{
  "num_hidden_layers": 24,
  "hidden_size": 256,
  "num_attention_heads": 4,
  "num_key_value_heads": 4,
  "head_dim": 64,
  "intermediate_size": 1024,
  "vocab_size": 3675,
  "hidden_act": "tanh_gelu",
  "norm": "layernorm",
  "norm_place": "pre",
  "norm_eps": 1e-06,
  "positions": "learned",
  "qk_norm": false,
  "attn_scale": 0.125,
  "bias": "all",
  "tie_word_embeddings": true,
  "parallel_block": false,
  "init": "normal",
  "init_std_qkv": 0.0312,
  "init_std_o": 0.00452,
  "init_std_up": 0.0312,
  "init_std_down": 0.00452,
  "optimizer": "adamw",
  "learning_rate": 0.00227,
  "beta1": 0.9,
  "beta2": 0.98,
  "weight_decay": 0.063,
  "lr_head": 0.0135,
  "max_grad_norm": 1.0,
  "warmup_steps": 201,
  "schedule": "wsd",
  "decay_fraction": 0.881,
  "decay_shape": "pow",
  "final_lr_fraction": 0.05,
  "batch_tokens": 131072,
  "max_seq_len": 256,
  "doc_mask": true,
  "z_loss": 0.0001,
  "train_tokens": 432800000,
  "max_steps": 3303,
  "dataset": "wikipedia_en"
}
MLP neurons of a small language model. Each row is named by its layer, matrix (up: input weights) and neuron, and shows model dimensions 0-191. Each number is 128 + 32 x the weight over its row's rms, rounded and kept within 0 to 255. Numbers have three digits each.
After each neuron's rows, "fires on" lists the tokens most often at its 100 highest values on Wikipedia text that the model never trained on. A number after a token or word is its count.

L10.up777:141102103185154093119149149143127088150100119099141163139162136158136053110181134138149090142110073066124118122142163091153077099090124107091115101081160123124147163142124136141107116215094112160148119142091125116148181197127168123142130136122195098098150121071135112162148098125117134060120069097126121132124137109147148085113119137146129101144160140137147113174111155079147113097128130094162171137098143147137138161104105126098168112165090186112089184165185180102132173153116063162037107184123100141082111105162122105107113147140087148147141149136144093160109098105165186115
fires on: "um" 15, "em" 13, "im" 10, "om" 9, "ou" 9, "p" 8

L11.up808:126092166146103184136103101173147157094176129135122160131117094113119120139174156140203109173157173135079129058145132182162156096128135149131104201121089115103168149103106141094096111145097199124132099058099152178175157103089161110120109089070157082073132118083101083112156137134085071112167128083080202171072163105174118114126178140210107119065139134143076064195120140113174161106171118074107131130118144132074118159152128092121183102111128174145106147162117160152107139120097095103111081164104161082167125133116054140135074158128050079135108103140109137137120145164150100135
fires on: "in" 14, "ra" 9, "an" 8, "r" 8, "aster" 7, "a" 6

L16.up501:117144172128106119150044149133136161042194117194145193128139082142210082164168071119135142127154118095081095132154147159111148120156118116171123172120112137137157144143084146093072122108092181129107087099106159117159146154086076127124130133115164069166165116121109088158207120094161106107119078147124186087106180134135164119110211174164172158116106119137128138152119098155187177101131147094106138123155106174129110170158175124146154126069112179144118149187166158120112188108156127173085093132142155135136137065088089112128122124054140133139132100113121117107126137133101116123
fires on: "in" 28, "an" 10, "il" 10, " San" 8, "n" 4, "un" 4

L9.up921:135083164130145122180165146180102066149131091139119120174187127081178124107177116156169133139156123056160072111101138128131133122116188124110150131086113126122169077097159142069122124134095106161131125111168105073154151157138193125166151150143152129120159093052124107148134078077117198090169082054180136202164123087121125080151106098099102140133127121093110137118118137107145111149151114140125151158079094098111108152185158196162163122161104171124107181184163088115115084151111103133113115165073151136120113171171078172123129165129006165123119058120133093103102122146133135130
fires on: "V" 21, "om" 15, "n" 13, "I" 11, "av" 9, "im" 8

L13.up530:130074080094155124157122094149125095157204109243117128147090150141140124108141177090148128143181043109174106105160180103182153137088194121162114114104095146114183148098124159058094160149122127145156181113126154089125168128159139079182114094094105118133130090096116096143172169116074169103101068118152145142162124107109162103085171131150137105101142118136140118075040164109144142138101104106129174100062105112183098129111157118146111113139093121129090178125158169119117140110136048107126091149094147116106126085094142162159160114136142114149188106097207093141106157114112113151
fires on: "am" 17, "ra" 12, "l" 10, " L" 7, "v" 7, "om" 7

L13.up304:151122108074064079123137150162089089135163143151119136171137124125084088203179124116103121114146170123131147146129130136134097135133144139151079139142101135191197180151059133105130136124093218104146114110117117138071159112130125100188158079122094043079149136182198128175095150064104126110142107157131150124119090177181111127110128125144146112163111172120078149118104088147122130087101056079120115122087173094145157092091200099106128068134098141112117104131167156148114078161115124123137162127134128141121141147190083129146095157132113176085128069147106127180164136181144142158
fires on: " |" 17, ":" 17, "," 16, ";" 12, " (" 6

L13.up549:112101173135108178196156115148104116111155086163136177113095168115089130105149146135174069152148170079114113112169146118083121109111162136105097230112116117124100160140111121136073134124141206094135149114100091201111136147174116125204075150113163079097130145057163142119136123105085105092149102164077220128122158147129115156095126150117102164075134142147110074099150120130109199094118151107135085154128156136221110139080159147146105081119142130154083108100150189133112172122087120122103123152134127109165115128128078176112108141059119073170151130133117103125155103145119099166
fires on: "r" 18, "ru" 14, "le" 13, " Br" 13, "ra" 10, " br" 5

L9.up724:122068085153161179097117070151104156133129131199138153157143155160158102199138137163130141099131114113149134124132168115111073122051171129126145168096105168139145075166108104150134141113138123164125190147096125077161158204144138106149094143111155133128155135145112074090138140115158157120167048064133142094120121128117133146097145178153080125058161123152114137099162108096149110135159139139102145126117113063128084081158110130093164104113145167176115176102173163104069180250121062135079079130150129097121195105170082151170065172021150105157086148101140112081077064148106112152
fires on: "re" 19, "om" 12, "im" 7, "em" 7, "I" 7

L13.up38:202055111155122192159073128098048142180139147118157125153136126135171125059135138153112089170117126105145097144157156135069168163163157123102125085114130111156117106074130115090109138192068140160220119083140160132109120167183092069110082162097109133088169163033185121137179093140083122139130127160125122132114125104124135120132129123122107073049153045155106087131103162156153160123086159114119122096119131162182116117135178165151145105194172093111128156162117105118142137116113151160172133169064084139127129137147119115171092100078109111167163137104184061101115145171161127094
fires on: " aff" 16, "es" 9, "b" 8, " requ" 8, " des" 7, "f" 6

L11.up104:117123123085130108175081150153099142121153146121140129143139128115149108191169147117124165109155152116158155092104189123132163145124229109150099143128108154216129156143065073118135132140139163128100122151101124128142134109151154117136109092163125139070113163099122179089077158047084075090141123169136157136096160199157154092111098174145117097112148128140093111153026110163080157098095108098138068160100140070124178125105136176061173069161068118097056105110102149148109074149169156162105116155164147122144152136165131112149127128144135087103178059110113131126092177143202113143
fires on: " |" 48, ":" 20, "." 15, ".\n\n" 4

L21.up462:114150139125140075129135079108082175116105154136086128139165167158139109130106145074064103140130178103102139138143128106127124134164115108120111192114152092163138100074127108159151169128128164147173182132147116150147139138145162100108133182101146054020144110136185102130094114099079097145110107095157106123155149147157088163161163144084128087147081099056058112158091154204130111085123197085099099077094092122159124111122130112103174129152059115075165148166184149153138140180155135124197174135067087133131123146129135147227119117154094129154103110129143111123136130128142181140
fires on: "4" 23, "5" 15, "1" 8, "8" 8, "6" 7, "3" 7

L11.up706:114081113078137149134110161176149173106101196150079136133103093136117135100121151107131156163167116157081109150179135156075204106094120186150098188106093109145180190098095161155111133087139178137162125144126090146113184092143136117108093129128128123103164147185098097142055083134102089111094103182102169124117106172155187114067105141188110155173133154107130089108114172185073158130076135149146099178143167140128172100079151197121108023096106155153179157143137087120166157134113176106097165161133143194160109153165072163136081137088120142109120099124120098131151107121136124137
fires on: " N" 14, "it" 12, " fin" 12, "b" 9, " pol" 6, "enn" 6

L10.up606:155082146090120152206059120088066099097135181108129113128134126111083154071137166114116120158119106118130074123121119174172130142062220150113122103105108158215123096153093128129044158167134157162160100071138099156143122145120135098203109098095170106137131120088178099162162060138115115119118152151175159125091108169123069144102104149127144097150110071160062086155151098120091134110100147138165107136161133151142149143109190188116158156207175103146210119178131151071120173144140149155162068144113147116128122151146166088112135120107130162119202087154129112129151132127148130159
fires on: "ar" 24, "ur" 22, "-b" 14, "B" 12, "r" 7, "ach" 7

L18.up471:133155041094142168128160122131099147139161150102044122111083132138115119174118149144118087090165125120120142137117140142093092115182109054117176178105109081145185159138140170153137135116129159151136130064050074146090140139146147081133133138113161114091131091106108124103125117112108045104057119108097095126159145177159130150145159114073112128104104080144092163174143085145107137138142114096121149053135115137117129104139156155120156029157126236091152142136214119166093157178155165147103178146062125164113122099188100172184113150135105087123078158173096127132151126114146160093
fires on: "0" 24, "1" 23, "5" 8, "8" 8, "2" 8, "4" 6

L9.up721:142089144170120153150094121129167144101153137178163174123112098172144133123112163139127139201145102104121155075099163078107117139070174096097072170107125150107141117122136108125053112124136150128098135073052151144145143182115154148191140107076144100127121140163095135092124167118135123149105115105065199142108173123141115108076154160144135146052135154158100061120124168066138135129156135089155121179142097143098109108089111130052152082082075189153124142165113190148115141147098083080139171167063185122105149106095146155177079123096147101149134087167050140154101144115114169166
fires on: "or" 14, "r" 13, "ro" 9, "re" 6, "ra" 6, "ror" 5

L21.up430:109139146165189190130162068099110187128158119137147157136104078093115106126111157131122093119163086081145100134102168124129143184140112159130109167071139075172180106102070173111088139126108087137171156152119156129108121133156169067145145152105189061091118082144117192098077105137110120149136139115054154156160186081070096146173124078135106099118112092123089138165098103115181117118184172168112106131141158145167087066120117122109123167052141110139137132089140203092141122116115141129075121097089092118123147101103086194201125172146177170162132102112111106127102141122134129104
fires on: "1" 12, "3" 12, "0" 10, "4" 9, "5" 9

L11.up856:138093139137167143109134094183060187116076118124128177186119114108114163177112147156108113126127154116086109127115110153151103166153129036107146193088113134177100171121123120123145194137105132164164174168170087079155143142144154099108130136155189138177181138120153184092087049123095107180095087064117179148149150117138091126145114073123112059141116114104093128191069129179186115128124154090096151137096113187091163154107153152117121140091099139125164146147152133085155190153156134159108127131124137147111157114152108141110098143070113162113114139147152030123064102196138151098
fires on: " up" 18, "0" 13, "ip" 12, "1" 8, "9" 8

L9.up840:122116141136104076150114148150104149115191079143098113183068104097107094146138142128141149119166129134137160102134198141152113125155202167157180168158057163183134150171108089124076088170128145145161143075129107099124158097088146104120117077081127129174119106135171142083173097056134131061159090155181137135070145128179151115096160091171129128200135129130078088191099085131157189134125091098110096104149123106142120121120185112117162110155147151115103092107104168104120108203128138168106122101121236128063115095144163113111146118098096161090165108114113079176127126169189101115
fires on: " |" 27, ":" 21, ";" 21, "-" 11, "ran" 5, "m" 4

L13.up849:093099121139076116189135110119136121057128128183090143151143109149050105136143193088144149150129127067127082076109102107114145104086182181144132136101110149170134128138133161094046110153104153149164125069100095124150122106097114130123164130089156180080093103059137169131163086099101105106162132166097137135061117139102144143130164107138148134130143147149092117164140059127056129108106114130100078131134189129136174154158175198109128100130106137152170143144117123104072195195113136181142164148146178090111137149141135144139138106115151115108151124125178143141134173185109119127
fires on: "ar" 40, "ur" 28, "r" 9, "er" 5

L13.up947:203071113096168103162120125209137136174183136209130132144112100150067116120129154196162106153124091097169120096107154149099151151107170117113082082116097151147136137115060147069055176170075223176145121154124123098100124128136122106142136090159145086106136097150135131078149177110104082105136094130185146086107123141137143090125146178120177105155122140104127174065060113130129093099078065121149128101127179096118138131090154145105085137142124133115135111123138121101124135143109141140125134200083094079120135115132126194177059146116172117138125091124138052112178090139137138126
fires on: " she" 16, "he" 13, "l" 10, " She" 7, "w" 6, " it" 6

L9.up916:129126121169105144098117119093157136138159094156129128155115146122128054145135100120155106112091166105104134140149163096073094133089154140088084180124161183125158150100131065089094149172130088114140121145064173088090162210086122119109098116091167134140152078121110127069115072111076133106111105108114104124139133145104139174125162179072046128109040075156144130142126142154107151107092075160070164110126072152109125132103062163113129123113144140127158165138095172141118159131203075181094136136111164157089093121132174109143084119149168166158140118138133127124134088112130176142
fires on: "d" 31, "ll" 10, "ck" 6, "bs" 5, "rist" 5

L18.up207:147108145126124101144150160135106075068113133153132107108103087150116126074055098114101171129140130112105075103155167137149138094108120141121070134117124079164176091135091155144158133161180115189148096141070131122130107149122098104094101212110204061098169139153150056122082145104076119118110049173155122145142097125117154124129124156139152137160134124109148073137100102161079179109116087085139136154089164070129111093113140174155117080180136164144158142191157140123159172152111123197110171130138181155121185151174142097118071172142092108172151118142171118133164106192151147104
fires on: "p" 15, "it" 11, "b" 10, "st" 8, "n" 7, "er" 6

L16.up969:135143110136129151147090124086126145140157163132167121155114177190092148090147117116116089160166129130153118093133151114039173122097140169134151200100138134150091117154095096076096076139116123130116102052075186155107104126130133149167028111108133106108121153067138159098176123120121158136119118104141158112096181105116129115143135156196106114090139181153096144063118110181133142150102129134104164191128165113044169056084098130103121111167132111104154124113092145089156106171103146154091100167131143118118109127094142119136167146164108148100189119107141122128110220093189170116
fires on: " |\n\n" 17, "\n\n" 16, ".\n\n" 9, " National" 5, "&" 5, ")\n\n" 5

L10.up616:128108157125132135146111096123146101135128111121115113177102096096013134170111107217128126156151119114113153113126150121110128106128152110073126165112131158155140130142136115032136147143130121104127039106098136141125120111059170120195112091100114123152088097103140130077118136089145189124171109119159129086109191103152113072137201147109092143154157160111137154070094134131188146119139097096110118201162110171157088102063125137094132088171100080095167146130078181059140103147106138117076114156064138175134113103133111157152156155138128147082182122120128094152090111200127193148
fires on: "born" 18, "\n\n" 13, ")\n\n" 10, ")" 9, "ian" 5, "une" 4

L10.up728:153099115176137108146126154151171155195174128166143132142170161132150124150154180110150160137115093070128145124115110115125120090095124102126143165078102137120129072108119090096079118135055135128135092100147151130193176225106189145160105154146146147175158115159086107084146152117121129132143020111196148097152101152159167086113122159139123120115097147101129151067114147099130146140159097159072150126060097078138064138176087100125141120130109173122145209148170122105106126120155067119152071113115131154131112088133108118098118170132055115110111141122151116102079050117125114140
fires on: "im" 17, "am" 15, "om" 9, "ri" 6, "iv" 6

L10.up572:169086104162120183169133093151120143189099154093163091145142161109160118192128169147135118149136179095149043124106183145089127192132151142062137099105150115194101191158072133142091162165097113130163122117106079092097107134131147142094121189093126165135124134068187130050121136142123121142095122118102112114093153123096101059146137100106149068127156080108098135091096117150161129134110153110154124109118171173115103103087176223132163116136126124112109148170157153134125105138147149107114110155161147105045109076111088145135119131119117152166188113107150108097112122144225124119
fires on: " due" 17, " conf" 13, " aff" 11, " poss" 7, " requ" 6, "is" 6

L11.up20:224121106131166120150150123094157105109145143186143111144090078102073142131131145140177148105140092085099060126128098107056142134129106149112112162108131140166131109078070199118090132142116099129170078109044102097130115125130133041130119142139171112080134116195093138127175150109126174133138087149150168092148135097127163074117135136118124088129102144076093154101048142140163139084171107100176101146143142144132124106126087119080117118148116097142172123135150133163130171209148135172086122152155111139140159138151129197135160148131190159134136127079135105151108040115187138128
fires on: " there" 24, "w" 14, " it" 8, " It" 8, " wh" 6, " There" 5

L19.up823:163110129106124166106133108135149195101145139098071110132146090100131203143089173125114141129181174149166112135147224101102140146160118142111074176077164038148107135080138089098113119164140169149132167098143113135154105158161164144141095150115160145088166127120142136071118149124075056193084126083224156086181113169155105077127105097126104061098115124089108084070087123117126119163073134145188115131127138138114091138078134144111102116150089102106167173182087113109164117151139074096142155152133119186124121111140147158133126149163132104120068111110103133113120134184149181152
fires on: " g" 37, " w" 9, " G" 4, "L" 4